Weights of a small transformer language model.
Architecture: RMSNorm before each block, rotary positions, no biases in attention or MLP.
MLP neurons of a small language model. Each row is named by its layer, matrix (gate and up: input weights) and neuron, and shows model dimensions 48-143. Each number is 500 + 25 x the weight over its row's rms, rounded and kept within 0 to 999. Numbers have three digits each. A neuron's up and down rows have the sign that makes its largest values positive.
After each neuron's rows, "fires in" lists the words (lower case) most often at its 100 highest values on Wikipedia text that the model never trained on.

L3.gate299:472562502491483518484510517513453473548539465465508498519494484480479481555518519518506441504515510513532481498558507483484479500494504531480475464487538490503489497512496483501522505499451509530529532508530557504507495480539509519469525491494512504536551508495533520511486500524506503454
L3.up299:528493467514492490484493496468485484510505460544485553529488501468506496509469498498465538510482473511523474492466523486481523496472486529439523539448493460499530513507508468519517501488534482482509460485487526541490454511508518501512515506514537530479463481501511489478489494488486472496
fires in: "to", "tools"

L3.gate182:547561552515502511560506496478459567507516490476498495506470508480496486505527547499531521532530482517462510499512489503518440448484492553485468478516489464478531502499502469483540502478511507533505506489542474488523487501481512556487498508480521497488481465500521489530526576507477479530
L3.up182:495523540520515503490457485467505501497492490489499498436513538545478513533501516501496491534504478532442534494465504530526512490447501548514492443532512456478515481492498496489524477528520481483524436436530488525498502504488492521478514510494519531512469478477492468504494494491507453494
fires in: "german", "black", "english", "french", "old", "roman"

L2.gate155:559526504469501511499504510497503548498502509546554521504492472514518528500494503495488499519468532536532492462534507497534504503493507540545550495491494529495505500502462510515510514471499498550446473465521518491498513494476474541489510483489506514564505511518504488502444527507454506466
L2.up155:525514520496535521494510493487487464444502505520487525500467479483471512457531488514520515473517467525476493493493472480518509467489475509533513561470490498521521482478463537479525552474515513492475464543553538494540495522475446489480502472457560450525549495532493559522493498496546512503
fires in: "in", "the"

L2.gate39:506489540490490491466512491478522505506499490559500489527519447478460485528536536498510447498489481522485499460542478516475490468568491500511508496470508514508491487508451483498526534504500521479467478544526520512521473484526492486454504508491534457523484490474493537483490519505515500475
L2.up39:518501531524489445475512491489541490509449484527499485503522473480503473540506514485518478479498499498484477505501459459473502465542489532522491505472510482518495477469471501490517526541522513497471479523509502518530491522512480460456484501501536470503497486483477560467525514490538475468
fires in: "in"

L3.gate304:554529446462535537535517473510512497492492471493513546508518458490470540485529556530507488517459524506467496486525493465508490507522438469548475496501546478513514563496490466508504517480499480498475494525495505465490484457541495517513479496488495439531484500506476489515505532506490501450
L3.up304:524504477487531506472523482512487491536470470526504567511544470461445534510491531542499461524457522486497474503506468456529523521519473523546471494464567483490513553484474512506476496498524502489514475530494480472508488481548475520506474501500474468529496513508451516515478518543496483421
fires in: "an", "anthony", "companies", "another", "anti", "anthropology"

L5.gate368:555506547495502514495510505500499512511518494531509526469534491488528492548505519487527505479470513478473455518499511459502486463509495526508504532500479467503515474492480518478563521508518537525467510529489521495543510494518505491502500499517523464510473496505537535479532534513497459452
L5.up368:537495456513463524506522496491483485497491511563515477506512469505472506499505497502496492545556458533463526474507500493540521464507515518503483553485480501509473526545498529495490554505541504499493555505534496520545586462511471483526495518475514511511510509485498510486490518472545499529
fires in: "the", "on"

L7.gate276:506498523475451544534534489538477514479510506506521543509530509523496494441507510528482514518463519548509476459526452510511515497492486513493488460485511485502543495551508517501537490488540469511484460512531517449538477506514485507460484520463499485496551499531501509512512496529452470474
L7.up276:473530509454495528473471456506458497477508524475505471545545491516559486487517484488545532488457456503503424503491461521519536486468564462467488465492464427501487524518505493520502470543478515494493493525501499479506493468466493514467498497496538529499501516497516521540537532524525537468
fires in: "second", "first", "1st", "third", "bronze", "2nd"

L9.gate134:494499469478480518473495472522539484544514493518537540502516487470487479476504451504479496508467510521503506485546516512481475462497494496508496506508540527516522530498488499491530491517476519506455466507444514503470476494492488512479486487498525465521520511494529519504464433543511472422
L9.up134:508508485505474517518535472485469512518489520491530467502529511499513463568484473510528509486472489498520496557498500484491464488510490512492489465481495481482457488479498489492508506469509540520465526514470488522468463507439446526513537554501455531502533488475503548525493484548533520530
fires in: "out", "off", "offices", "up", "offers", "oil"

L4.gate81:515557508468494519493520484502518511485513491502512510464498476495494489525500518487490489473491493528503498475513512497475480482505481516559502506484467508550500494488467464549548530536515524499438489522546505511493503546499488457487509468512491505485528495531500531487517505519470492464
L4.up81:508524521464518507488496509515508528486494517550486483503456508517515490520474494484490489461529516514492491460496531523522505497528498484557518508453455491535510469462483488548485533505508542507482501520544525512525466496534515496502485488510515529465497518507451494506510530505490499462
fires in: "in"

L2.gate64:513508502509502527497551509528502504490510523523492536466508523447475530518561505508510461499461491542508522531534510509524515488481490457470524475546504471504489512479501498529500520513479489492501502460463513471513483513515513533512542486524491551480487500525544487509467536520459463449
L2.up64:475478481482472473489444484520480473515498541438477480507525458496499528530477519492551499518501480444476496512538485503479470537514499551464490466519488498482513529502535490538473496477509500520508473515446486511501481592479514554510525463502471512500511515477498490498479489525441543479
fires in: "also", "both", "are", "be", "instead"

L10.gate357:509478493488492521487554539500497484547531513501456542510522480487498495482525494529503470532463495519504495487564524504466504516516475502515468488485488507462510525531468491483534534480475438477471509539492526506513477462526526544477524470475537512505484524452501476500523494542456481453
L10.up357:523524514508515482496499524522497535535507541436526534472528447481483490478499489527469501531469473471487528462512474500494497514484491539466514484495456526450490514528496486508466484483509506501474475502475525480474524492521517520538520457422481518515487548575532507514475495516485523501
fires in: "not", "be", "him", "also"

L5.gate298:534493513461481500486496504505501546445516496498487475451539523470467491499505503451526519499490500485466484511543495513514478489490500506490514510478494537489494502464496422507500543474503496491483495480517501481473530509514524524508485540478478464483471496464483561467515507581474498463
L5.up298:497488456479444498476453540488516515504509475527481520514555480469506511459542471503498496506507518489497451518515484474476503460492530495510522529488532522527475495491487501535478531526502465484475505495538484471474502434533538511483495491465469518489517538480501507530500479501523505460
fires in: "has", "according", "have", "accident"

L4.gate414:522522525504496517473515507523504519485497477538472450517491476495521469560513508450522531485506528496501484464500516491513479480552495508508537490543523474521494461510492515494536531502489505518430504542548468520494461511520505535510495525496524469549454543500504500453497452488504517458
L4.up414:549501498502527487485512521534475452499487478516506511510456496463517474566510498475512518488501511506511506506493533468529488504557495531514483517528472477513475447495517507494528521512513483488440496530524516455525508496540478526521514505521487491504480522494474523474536468467529528492
fires in: "1", "0", "ntuli"

L3.gate223:477500510510521512543481506523477512536513463494495461500538478556467465480526536494479515516487526524466479489514491480503514507523517462515542459470472471509500496515462503462523529521490463458436486483483495504479470496451491476526526529506473496498492500504476528469466486524460507479
L3.up223:486512494505494511530492517505481506513494446540518488552466478525491499527478487483507531503539517528508497531516507486563522513500507518527558506480518534525545492481473512472545497518480528496477523476507498545501481492480467471543497530510578517481567482505458515492469510492495496444
fires in: "to"

L9.gate240:494501513488518542498485502540494479490507507528509494501480490450515502463489505492482500521494479506498444497532493521503472440502460472538493497524491472558491499462506521483503518455469471525461544521531513526482467435532477511489494514501591492516494499531462485494490498510456463480
L9.up240:501509489518528480465512517517497517473487536509475497504482454451535522509510510497524491465538495475512477538572518502459504502513459486491502473504518518526505486448515498511511524475475494525471505479532531522465448469545500485505514482503532519475533502507493482508464489487468485459
fires in: "as", "entrance", "produce"

L3.gate250:545527471526529468496517536579480504475525442445550482477505499486481485509533511511500502504493531523490490538519503480501482546486497552483500469489448463543506530540517477505495526485496538483505482460496522472469461492527482474508502494494475494454486453504484508518458498502514513507
L3.up250:534519476513493491523462540474488510522508471484472507478503474519462499523487520508523531474479521495463498550520492479522518500486478496523557484448495509511506523496503488520543498467493519480491488470477501485441502513537505518543497486483512497466492504500489447550480496519512506490
fires in: "would", "could", "to", "not", "may", "t"

L4.gate262:556462490540515495506523521523470544543505475500497499502545485521507532482489544513494462518483477531514514499540513505503508509539490533520493501505531491496524519476454479470511548499434539495445492461504486499463483478509494500530503533485518488524535496472470528533510508533457496476
L4.up262:523463524487494473495519517549510502481491474528506503524504518507462570502452546478502475478515476501509503515565511464491502522502472511486532531489496530518530494463510483483493539517460502524484509488469511500516473530493505492530513486468537490500481514522487533559476508502466503447
fires in: "her", "his"

L4.gate395:484542509472502503531518451507483510507501530518539489530523473491494522485534531515486515516522507536504503468570529517480502492523471514550517480533481510527551488507514516477486526482441471519465482561523496485489459483564514518478522509479538486511531509505482504515522522503469473473
L4.up395:497550490469541494514511484523511522502510516504552467528510480481502507479498528509480506495524517524486518503542520520435479503505464556503494453508472543526564482475537506488469533504466481492483482536530505508487456465541492498476479501472486485498530490542483481522531491484484476475
fires in: "after", "when", "as"

L4.gate355:521492498492506517476466541497493531484495490504496497484480475520500496456510562470521489510510469499507499483496520520559524488484548504530506419528452456484456461529457505453503493511507510541478516509518519521522503453551520506524501513483534517528514450498494528459474485538508465464
L4.up355:477501490478459527520548471580512494483443484502470479510465490517509478512466486511514507504491478487521475539464500504491492483500454513515500509518505477524465483525489508527471468530464482468496449532493467504532479562504472511512466495470504509530494504521514545529519518458513554476
fires in: "states", "s", "york", "1", "american", "0"

L4.gate141:519538489523539514481472460487474512512501517582466447520506463470508503519514502491544494493485497535499530424505477498514474506498514531527484443512506531514526466486492501508556565523479498523477530521524511478481522508512511531495545568485514483478516514497497504503527470476530498485
L4.up141:498540493502512495480528498486486518536490472540492495487494503499520501494496458504500484500500551541513535467512504482458503512530452575501451497492510482552501494459511496461515521523490508495489521521544541439541461480497529496512512521515459505459495512506490474513494470498517472504
fires in: "in", "as", "after", "with", "was"

L4.gate356:508499519506515558509468477529458517525513484519502519467460492475511509455534537519491498530486519484521495486511487516484501505465464497506497422501484496503493511473471497483540561499488491504462474478504489501514533457513435515527476520516512488481508519514494506489492502520488476469
L4.up356:517511541519497496502517495498506525537487510542523474509468520460503440494504522514502523493516476482501471485499507486512483519472567487475496466476446507476513496450478498474488518498502494518516471502505552521485462478489493494504478495530514500482497480467517525517540462549523530531
fires in: "first", "last"

L3.gate59:520520491505471537512505482450477493517509525528515505513496511465483518479487528507510518545495470482532483513572519496488499475484499509508503471504507511448495516510520534469492469503467439504445475531499479517484450514534504527490503507484549509527503545485536508544520482523519512477
L3.up59:489521487512504517492503510465508457547502506494516525489516512464487505477510479484488525506487478479531465529540509498442509476454545549503490463472533523480482531486530490475481488503499445467459504520499473470502505508521485515484489514522524529540511509492520483540521469494528497501
fires in: "team", "as", "which", "career", "board", "club"

L3.gate392:504472499466503525548490463520473503514516553491496460491504508526528507468493511468481505588510480509467472500533537520498495508513449510521505472502500450522517510496508516486476530456480530520483497531512474500514497494526508494485514510498537466487504505512542502454521499537469485480
L3.up392:509505482489502466496545452500494503510516497488488434478497521507515498505498492484459519538535494493519463485501496513491493538544447505458496505485491477499506479511537511490492523491509541519465511498485537539527470493544497475482558524488521479495592520479524490457522490507504469492
fires in: "on", "as", "remains", "provide"

L3.gate85:516507536489529501500488469542525513512509500501518486511509488515457528517504526493516546489464499548516481515517503452454516520538504509554520476497516509469559500499486515450502520504516530543507527502511498480523505456531503504492512457458528487555484504489483490514506480472555484423
L3.up85:550506528503512547473508479501501482518486505457495524498521500511483553439516472537481526488490560540516500501527554483466504518526493500544494480495524493480506524482474532464471519517506502481485474491487501451502535508495483489503476454501484476514508516496477468524561496468491475484
fires in: "an"

L3.gate397:539537540481521485527517460450494479516520501493534475515538510523489534521542501553517515511492481544522526494511552498496485499512492550478488447483511509505530508484520468524525533475485519464436477512511480512514504506457482520487515518507501541534488503543491496545503490575498472494
L3.up397:539512538452504473465532473491471503507507492513506513517500494480468545545529501544507473511483525515501474508490493475433499533544471560476477498497537493506520527513492450529483531492541537441500514448497464541496465492482535492520501515509511508570471493540499466465490495534496484514
fires in: "after", "began", "started", "in", "there", "place"

L3.gate311:579502516526485529479477500534542513519519500485517512523533500525494488473497544519534501488531485525533512516560537512466508504545477518508515474518535481481504521480510510512509504508462535516478498520456511514495503505518447508522521457494512449526496514502516508530456485505486498500
L3.up311:491484488468498499523440484517485504520500434516482506528510530489491498495479508526472486511494535487509494472494528485497521511528441512513497514514526463487529492490509503487462493502494550538508477505523469508520507471555465467540493520496522467522552510558500497494476501499496462466
fires in: "her", "his"

L5.gate36:529499520492488509515506456498536485490477472522514513460531466483490526467521500485485502522472501523515476534478490491469510483559519527517514466494520482528526552526494513474523504519451484492478467467522504484488484463506467575521488496495539481521510451522482491482444525504540424472
L5.up36:573534541458522520487486473501513471452497497508551496458549509483522531514501532523480469506433494505466494551476453488521479471508479526508456498448505479522516492493533534497516532497507513451494506468488511531503474497498507480478507471490500488522492541498477513525538559476467489473
fires in: "an"

L2.gate208:500538501487549502499551535504473497485524490507532531523515489483494497526537522485504483497491477496510497499508509496516502515498515539517501477480461492505519504505538498515497494504462510515507445510503492549483466492557477536500546435480558508482520499536497481533471477530446474496
L2.up208:514522497550561472513500530488530475498491469520523490485447517494516487526487498479467480497530502479496470528501488505527528552504509515485489508468481464487512472486494524486492547495507550525477514442524538495507517537506485512557534472493532494488496492508484493525557497487494460502
fires in: "to", "india", "israel", "france", "spain"

L10.gate103:507500511487501529482530551529471545529524532520500502456525473475514461491518490547508536502477482511484518495535498490490434498521491492506513494479503513512521495510487464481496551481517434497425548515504529503493483487504506483474480516537506479549518489525482508501465510467468491524
L10.up103:488460487530529439505479483526499491513518503501500476505517489468487502519487466475492468514531505473494503513482468459518484504497462502441493503524513490492512457498492494516520498511493502554510508499490543504504544532492521514497474465478507498487485477492546484516527515474510524489
fires in: "took", "lost", "take", "takes", "sought", "gives"

L10.gate61:490519508474473475538490530507481496497505484490547472508552480505503514493486482500489508523488534510534528476538509485541513455556455498529476473500498511461523489505527465484486517502499505523467511522538519490497464496496538499467459516476523465481524537521460520573506536527477503445
L10.up61:504506518519520468479485512509515505496514520481503484487504500500489512533496472549532542529478499498498492478482504481513476480517466501498497448457499501520559478540459475484445478510488448515474473542518528501525440503477487498460476496462483506492499540488504506478486501499509474454
fires in: "before", "after", "despite", "until", "since"

L2.gate382:505497470494531495522579503490508511439522497482501530489516452502481526514484505482454501501498537482489482515535480469480495452518499498464540514481494514505501480488481497497484569499473481515471528538523509488478473519512533583475500495465489503513511508521564475505526490532481507506
L2.up382:456503495501508470486547525492528463487512473517506491525494437498487453489527471446532484473485501493505527524512497488506463474515535508479563507508551522493511480462519512502510538490491515512474498537532521524477491512507504520524512511463505487497515487507514514547504479542566524516
fires in: "the", "out", "to"

L2.gate348:499514523486538556531502481557499501484520489503492513463514481508516492490549520522477516509506523529517502460498506527501518513526506514528503504485435491523516498487507485484491517500457501466465491498529533559476557527524520519520518515464510524501529529485542494484521499513503473529
L2.up348:506490490461542474461558498518456515517510498458509541478501491498519492504523501529527468513480506531504560508521519477495477549500487499484473480495544519485519511464518499490475533512514502493518523505525449495476504490535518507478519521492436490537491496511531456484472443535508486486
fires in: "it", "them", "others", "there", "together"

L7.gate355:535528482494483523504498525543497505488526487495515507484513466496523524512516502529492469539482487530491477475526484495530518479500522511516487481513435483501494588501513510455525483514489492504473456538539460454523502492497482534460495479473552486523522458539489509524480482473484528504
L7.up355:529505506452495527507451508498490496513518473512482493501534478538541455493490475482505535497493470441463495507490501459517474486496535528493449509498452484496543496482544482465514491516515496485510504505459474476508504454478470505494514491523559506536452493543471512521458461513569504478
fires in: "0", "1", "1st", "third", "3", "first"

L5.gate208:536507508515486518525469517488540498524491514485476466466482515520451509541493489500460490526465492504508501503540522476498535479505464509504490449568489516478471490482479506476459491492434474535508464516528478476494498516538447531531544556492503514487460480530496482488472496509539500462
L5.up208:500481500491535520476460467546489529500495491500496488492478520438513533500489503484513497501503490544494490510488527531547539498457533521494503470528507558495469487515488519541462493501495521515488520514538445466578546493494498492535529534472565501549501514519505519516466551444504526484
fires in: "massachusetts", "1", "0", "2", "footballer", "cleveland"

L4.gate435:481505503480469525562483528464492525465516507527504487461540468482490485481514513520492556547500506502511475503560496511484464504506529468576529471498543507478475474516493483488504495482484491514493496486482468482500516473498474495509518486499525506508485531514451522508443466519498471462
L4.up435:487482494493485502511480507520514530556507500501513502462515517484513512501502479489491543488490553472510506519524496436455488524488480513516491461503479528508462501489512456478508514505525471492467513491436498478466515481470489509487485472482484519482488540495480550524468498507479496479
fires in: "has", "have", "had", "having"

L6.gate128:519533535495461506428494531535506544508522532492499511511499489556483548503551500518540461519524541536483510503516557501489480522494453545489465514510487524484488561505490469469519489483510474489533483489501521487500519527509536505487463481518457514563473528497497508485507550512481499462
L6.up128:509495509517503532507477528503472501485496494484509448521513500518488524472501515483477508533513477501535489448527548509473481505479510519529464506528490511472468500485479546421476539509504455543504531503510493505499495468475481479468503468519462512542543488500514493474479492484506495443
fires in: "took", "made", "make", "take", "set"

L3.gate245:527514467491487485503475496503513541540563470522522535512479452490487477542523545518509525510501511528530489498514536441507539491507478521498490448474500526502516508530512483509478489509481484452468458515515469528516481473549509490470510464469476484501517492529506502534503489516510511485
L3.up245:507455489519485493514491455483480482501517505535527471496532449544462514495527481530517546533547468532513517471493493519511534498462478508513497467505482496519501501505497511526466499482472481461460465458481446518531499481529514462484451510487483505494523546518513543514482474495488527527
fires in: "time", "year", "after", "thus"

L5.gate319:549518552489512524515555517492505510503505486555522514480545503507486475466498530481533526486475483459542523517518549473508514519500513537527501488495525521490485512482502453483521522501501449518449488471488515488453520498496486494490514476466533438518545508521477469509492530482479498492
L5.up319:502566499496494509492505498507485537496516475495482507493490496462516500498518461531504496520443521498527473447522485436473489501503515486486493509515480510560542521510544489495477491460504505579490493501521465511470476505487499477516497466504559481513545457533455470508483513532512493465
fires in: "as", "a", "became", "become"

L6.gate309:505512496487534510468537512549507479504515466497497528442470508548478530477558465508499471512474514496500507495524505452497498489530505507520503461520462493516535500527459494482509523522441516449450493461518448540511524521517488448506498483488489470510503493465514503473478509487499517513
L6.up309:486516462475518487497524531474528505475528504523511498523486459485517496462430508446529467536509468481463489532495499485500516510507542515494504435481499509499503526531465503495534477479496515491503466488493549492453517515474488506515493508482519480527474491477520524485469549483495531532
fires in: "same", "semi", "next", "year", "jenny", "summer"

L7.gate193:495482499490541522469451517491502479497506526514536510506512451507531501502483529467474458505540516543482430482511524510504498494512533487512522495504514519500518468477441442536564504483506481481498500509506503489511489525482520523479499505437531438548526517480488483506506495502516454495
L7.up193:499467516488528519494507478487530517476497524543463470499487490498471481471519469530512506471509528480437528511503464513498506516532528460532520497483475474498524469482516497524540502483499587492516546531509464470516467493527479468505509498531492507491540500532537524509524504563536507515
fires in: "in", "electric", "sampo", "maximum"

L2.gate82:522510544509484531541497476507478500499526486478523506486500489496520514479535510527478497523478486535492459463521509497515498459501542481497516512505515480518530522519468491496519537491519533509426480522493521467507476494500494493541521502496537452477482506501476531481482556554503488511
L2.up82:534465503520492485543532510491522495478494505534506517499504513470510491489512529470442491485500499523464462446477519515499550490484459525512515536528479482479491504515506538495479554507516499461492536555489506503520520502517495523532505511487513503506471501514488537506510542562512472523
fires in: "the", "1st", "of"

L6.gate321:507530517528484513512509508533495532520528471516490500452515493466520491485518517501468526514489491512551484491572487511478524530489501514526500510477462484471512507507503457469495517503511500484464502538491505533461501447505468496480504500474523497508494481493520542484441456517521462517
L6.up321:506504489479528524492443499514471538543504507455510455505457523498498473434512474533515539517484485467540506468517493465510466478467504529510456484519480509506511504477515508511508539533479508458504444552485498478484541497476524484501489523510495542510503501513518536522488490523520518463
fires in: "first", "only", "later", "last", "more", "hotel"

L2.gate291:517545534477465519519519502493566510496492512512497492490505494506470494525501517521502487554504515519529584515524475487508526508561483535474511482525519482488497472488516505499470522527500511516485517491472532527486506427510488454461515495484503455510511504506455510483471461496470485512
L2.up291:533442537481523524491507483525547538480505469441507548509474524498502517483525482485483472480509432502493474480524506529525530464483490475507503503551490509501498470535479492486519513536497513502452480497558545542541478488531515509501501512442485484464494470460486470535540528486520498515
fires in: "on", "the", "and", "whilst", "switzerland", "kashipur"

L3.gate300:519516497530510495531512502483515480498496525524496485495556539506518477471492515461493533513493444509477490489506491487497507515494509492542485509519508489487488480416477522440525500495506492532474480555527559555475514519506492452530536543487498446482462486516492502486536531495554498499
L3.up300:473519499463529486484505520504516491509504547499490530505495509480492494517506495477519534480512541499546493486507492475507478529504511507451480511488520493507466504514514478524501492465527513534505474540522455509512477519516495528481485495504543491495489501542455491518472529528482486556
fires in: "as"

L3.gate443:470516487483502504489508493502505521508540503532492535516509489465498489497503545508559530502450510532481516479525530497484470493460515484524516484520484527459557548487499466479490482494469452510504459493512509552484489486525505475462465522485532489509492465532465512503470495547495519490
L3.up443:466543510483474478507504474513513514514509493541511528527527511470483526502463512481533512518502489541513492491514513501466487527487545512524499505487495528459546479493518484480467463515483446492519450471481509553510483517528472478486480517506536522524526493496448485502470485525500467484
fires in: "years", "career", "year"

L5.gate25:525516538488480508497521520474524517522516552540529459483551514568550510504505502524519504559493509518486470483497505521508479451480482504482523485496512499519477521508473493507536520520474547497479459508474500466478538519497476504488485477482514481552487514478526487490492536543488463416
L5.up25:546491502473484482487531500500500508515488551493586458477517524500511530483535516477484494501551513509500467468505520450474500502515506507525478510481467499511528487456519501466485526477523493453478552489490519472507498525473502504437486476487483492544514502460555494509483508502510479483
fires in: "made", "make", "given", "making", "composed"

L2.gate72:509509514523510488509519462480496487517494501539501514480518458504468506537503490504494492562475440516521495495543511471505493461511521516528499496511491534516566534510492468495520554492464483497462565513493492479512462443485509484505501535495536499524466499512484535493513490486513487491
L2.up72:533523493506467518480536447477490486514495472510483496501510512487484501527497511519532468553473474522523492512503491476520500467495519504528489462473503495499541518480508496528490542518483489426447494513501505511499448477489494487479443505532524486495487511510479485493487482545515493468
fires in: "on", "in", "prime", "jody", "diane", "after"

L5.gate287:553506524510524526522488440519505539488509508533542507477527526476472481507491509524504473514485476546487532518559509448478498504545488476537515470487503480537517545478504526471526525495490475497474503483506481515528524463494468522570500537511535449513470485503466562486499471518515493480
L5.up287:491516508487531523523503495504524489543507491519528513469575511514434495476541464529463511505466524543452459546524514493502506473501534527520502501498500472490504517537512500487525539566484494488514500487464479492511545517502467504518465543481517494480510473479432502550498525475487483473
fires in: "an", "animation"

L3.gate114:554530509517530478481479504512534494556519465547508518500522528522503495547520511472492507487513528499484488456502504476512537488514525517475523504530481518553541505543541480497509527504526473519436491510495504490509517510475488499507490527471503491531500504526476492496466517458497496539
L3.up114:515469483487460502493560445471535482497488514486478551501500504503468481504554493538462531498499498505525483543509532450535512492564518478483519526482496503490512506508462552497490544532491499489499532510491513511452502523484493492456493500506492523503522483520511519488507473522486516480
fires in: "of", "from", "on", "in", "winners", "wins"

L3.gate273:492531528511510478500486516477497533518528510510500488512497484529525515513539515479488566512498501543497511504532537506531507512513482539540479505515489526485528528520560455513494536491460484513476496504509522527472549462548483497475540489478491519539497541518520510533462456526509485488
L3.up273:488521488449537518514509467491467485527489478490480523534505495529524503499541477503497501496476496494515550500497510501488542537549535512570522474438498574457497506488473504533486506476491556451510469471467485518547492513492465513503511474490490538489507495518513490526504537506490492464
fires in: "him", "it", "them", "himself", "career"

L4.gate176:503541510484471604504454530530488532480492464519495523491454539473511481545520542473495494512500492498518476498527490486527462518517507494526458523528458517514506492477456531496508481446510521525483524529500478459500491464499508544514505521482516475535510453489479531517469492524467514469
L4.up176:531519509527500541470522488478564517483498533511524489481531493491552522472524484540474508475510510473521497519457509526477514493489485471486524502492490502466510525503500510496543503489503517482481497556492497441484485526467532477483534500492537514549543480487521489512450457522509519515
fires in: "0", "3", "2", "4", "5", "troops"

L4.gate294:518523510468475481503531471534551479526515531485516500464506502510434499512486519542531525522468475517523521463506496494503448529511470533494481466559492514487517503522511478543502534506464528543508485508467537501494480500488489517519541504484496513460489479555493498489488465551499474443
L4.up294:538499424496469477484516447524484506496493519513535464514530498489498465533472451488485435530504489500478546492501487488502480489467479517498501500519486517533457508494493493467490525520512488518495521494531502525497579504443461468563548515489485465483517459493509488541506461479547511533
fires in: "work", "along", "off", "offices"

L4.gate129:527481535470494518566535468481508505511513524495536474472502477518520506487524523518499523521504517511458519492505490511535452484527473489504504513490536520512530490469497526502487543490473517526495484515502521486454480470486491506481494478439469474505530502509516505511503493527504464476
L4.up129:536495521514513532520536485468486493527504486487530486466480472497505517480494521502495517508490510516502527471488461493543521457519506496429511520480519521511537471461501556492479527505476523542474515545487527499468459481427459522536511494462473442482530504480514496514512476531521477505
fires in: "the", "de"

L6.gate396:530489511502473504498452477532497496512517509506507500493489510470487491499509509558520532534485526487502474494509489496515472503548457482493491485464493516553529482484534496497516546500503487575504484520496519498454497476543490459495525487496526443511504537522507523527468474498496469477
L6.up396:527488529491505490501515479505510483471481509491460506485494511488511521524468528515492486524472513510477471490509504521535515500495474510454474510485500486456523481505494484503452464452489494516519499516540556493531462506512524478511532517489477470446527527514518481431482516493427489489
fires in: "on", "was", "for", "and", "especially", "newly"

L7.gate365:544503527481502495538510505523514491470518527463506486523539493547485460492500492526494513482501520520454501532501510472490491496535469499520522466481460471533508520502479490463516528496478472484511517530521505541431505531505539477495500524507507492494506466541478541486496481527485512487
L7.up365:445526496506528470523495511520516505515505538480493479527531471541491548483491506519462509516505486472500500518544495467485516472494498529549537499459527507486483496472532500478522487487488532521534486467484490469463514513504480475499475543430477502538512492522496519498483513504513499437
fires in: "to", "tools"

L2.gate327:542512501552512528497496497520477495464513483491519489484506474585517519483502491497474573514503495504500500499531522499504518512496466536520526457493477483512551498526485509502487500479498494499498526470484526526498457535525491496484523475518497487507533486510523468476514481488478444478
L2.up327:497516503499521500458507505509508556500498482481527509501490497474448479515530504526533456516486488547538532541536475476496485538475491519448495467522506539533463517479544513476484493516496454503501471486526511451481535494503503521508493498473472528497511496508494513515506501491476483518
fires in: "it", "them", "him", "fight"

L7.gate235:527562487492505514508481443513461520498513505502560479479558483480515483485482506514460509486448509511493473524511495499491458496529429505547482504471504505559503507510524524445524545509474503460507488467524464504468472453533501520466472479479494507507498445484505515517535493490531507505
L7.up235:519541519463549510528534505511502483518475515503518494514500484528531536463511541499498486508477516476486465471453480519527523546494480545505528467496525490516451508437486473513455502484493521489501513478522514535480509487517475522516537493466519496532515507513509485505529444491541457510
fires in: "that", "any", "an", "one", "no", "as"